config.toml
d_model = 256
n_head = 8
vocab_size = 8192
activation = "tanh_gelu"
attn_scale = 0.177
optimizer = "adamw"
lr = 0.00127
grad_clip = 1.0
warmup_steps = 311
decay_shape = "linear"
dataset = "wikipedia_en"
MLP neurons of a small language model. Each row is named by its layer, matrix (up: input weights) and neuron, and shows model dimensions 160-255. Each number is 500 + 25 x the weight over its row's rms, rounded and kept within 0 to 999. Numbers have three digits each.
A block is one neuron, or neurons of one layer that tend to fire together. After each block is what it responds to, as a language model described it from the Wikipedia text at the highest values.

L21.up656:501487504519488510494575503511495503506473488472517489454485526472474494471479517484478521516508503487479483483495538475549498499479497500516495500527537504496454499559481521511473496507494508531465471479495470504496517490475486503515493477567482491484510478508466458498501490564498548504
Description: Clause-opening words. Function words or word pieces that open a new sentence or clause, often before a noun phrase, such as A, At, For, that, and -ing.

L13.up531:544511494510528518457504530546516510506496487520541448518522495501464509477519508487475489483460500468503520525502552518531457463501531536502528529494519482469484525532496469489511491531501513485475528495509484540474463493536517492471504498509497538536528494536500515471542482494492490472
L13.up688:493511493516534543436518500548477496511462465504514494494503533492514531484504538492485505511449495528511467487493502471511470462484523484493450485478511489524494499496507518531483485490494477505489531515517501519495510487492499475543517478524487544468485522516515508519523482466514499513
L13.up944:554506493502503484452514536565489494519476492518514482498484547480490513495487535532487480517498488484497495489510485461541486465523534526494518514494544473501512519520489508484506494500460506468473467494512467518522489464481566495511530462543505530509474522455480473500557459486527530505
L13.up1016:531544460495520519478534536545495484532451500507555464463543538490522512498498526464519474520467497508530483488452530475536504508521532505518549528479518481516514521502503524508476464477477515458498518513522507455473464464489505500516508530525467519541500495498523509489567493462509528462
Description: Segment-initial tokens. First token right after a boundary: a paragraph-opening A, a word after an opening quote or parenthesis, table-cell initials, or clause-opening who or that.

L13.up47:473524487492507550473522506509494453519512481485536495470506551483501529482474517474509497564447522522509522514479455442483445515490501487489483506518483464472532515508457521496535431510501478475453527505509505528508504474487522495498534463541482467480483540563501458551539525508540534515
L13.up104:507498497500521509484539503512503474522507473452501521512524524449555549481509487473467480530498529477511516483468512479482449509463510543517519481450534544484476522497479501518479479531527485456496456513509528525503527511512506498433477521504508496536489561486495480501528500474475520486
L13.up421:508535505475502542485503481523495485486553460462463514471487552479541497483502500526508492579459503485494490511503542478493476509501504498514506499508510506462498512499528536513529494531499476486505483513495529536496513524503504515486550518507497486516518520520490471527520533532485475475
L13.up491:512528466499490509476554521512502494489507494508470513521512517495474513494521479482498493533442498518526533514558505490506470475482492529502545503480533524492483503479519511493532457538527481509484532470516495516492530489469501532454491509519456471498494512524522470539513553511504508509
Description: Word-opening subword fragments. Short first pieces of words split into several tokens, mostly pl- and ar- as in pl|us, pl|unges, ar|senic, ar|omatic; also mid-word pieces and "is" after a title.

L20.up112:529504438491499479469481498507470506510487497514464464469452513520483474492495512492521519508450505533527501476485480453487510452462512490505549525487479476533509517503504489498492496490479497475509498489510490509493468525496507477518510515461452561511495534495516496512522512502482517493
L20.up149:509537472460510513518494473544501460540516493523496482537468517460541526464496491555491502518492522484514513496498484494518435497473557518500487536514550467483500488507498516489431520564537518535513489538530479516525460520506548502496500463529453510505535510462483530459501477506504499511
L20.up582:534524475499515506445508496522471477459505503492500512481516541506540486487487482503513489491487518481553490450476475492524472503509532480509507537491540517515497512503494538517476493497494499556497514509514454523502462483482521473502505453470481532493462531490504491521541528537498498514
L20.up994:511523500474500492479505497489486462533537500477484506481512557476481506508495532489503488547504516519517497508463496506473485538480537511528548506484541530497505489507508532503476499537529504493523514488526498571475506528457481511471496467505504508485489537492529470511541483512458505509
Description: Starts of multi-token units. First pieces of words or phrases the model must finish: " as" in "as well as", "as opposed to"; hyphens in number-unit compounds like 20-minute; word-initial fragments like Re(view), el(der), Al(bums).

L21.up348:540517451512520536494523496536516459531505490500482484509512488456503510485500475525507507512452508511546532538469466477530458521496455527477474480494510471487530520519468489532487448483495508518503462450516479485494521474502508522475521509531455482493503507476509508497551506485520509485
Description: Word-internal fragments, tables. Fires on early or middle subword pieces of split words, often in infobox or table lines (Conf-lic-ts, Dis-est-ablished, H-ip-Hop), plus table dashes and stray " a".

L20.up600:470511463473485477497486532515511492455497457532522505463565532487461500480506487464506524473496519465509491509500499482514485485515544520494490463480494488519450476477539518551445478483501464439532524518529459490481526488525486513493504439502514501508543514498511518533512526502480487491
L20.up653:530481476504497522535485482490506559521516490467515516471496550479498510498515499457503511527503496525547495527497555462476477511492552535512493500446518481507466502486523523519488510520493443534486495486506479520488512492492514488498528496537505486505501544507506467503529484525488495515
L20.up760:507521455434484479535493496491515511501488490519533499507519482498529563466481476502519527504464483537526523489492543488491481525486512489506476479535530483463452488445478506468516533492458490514483519521527506501510470478526531486441538471504515519481549510445489498511565493516570499478
L20.up767:492480493504527490476488524495500524495487480500504465504489503481511492497454513482539484500493510503487502479490561465506501500515500492489503477486484503532488482481507509436525521512457535510490505494499488486489452503499557498489545457505496488514487561519534497495553450528531527531
Description: Surname first pieces. The first word-piece of a surname right after a given name, in lists, tables and articles, such as Kra(us), Bar(radell), Sin(clair); sometimes a word's first piece.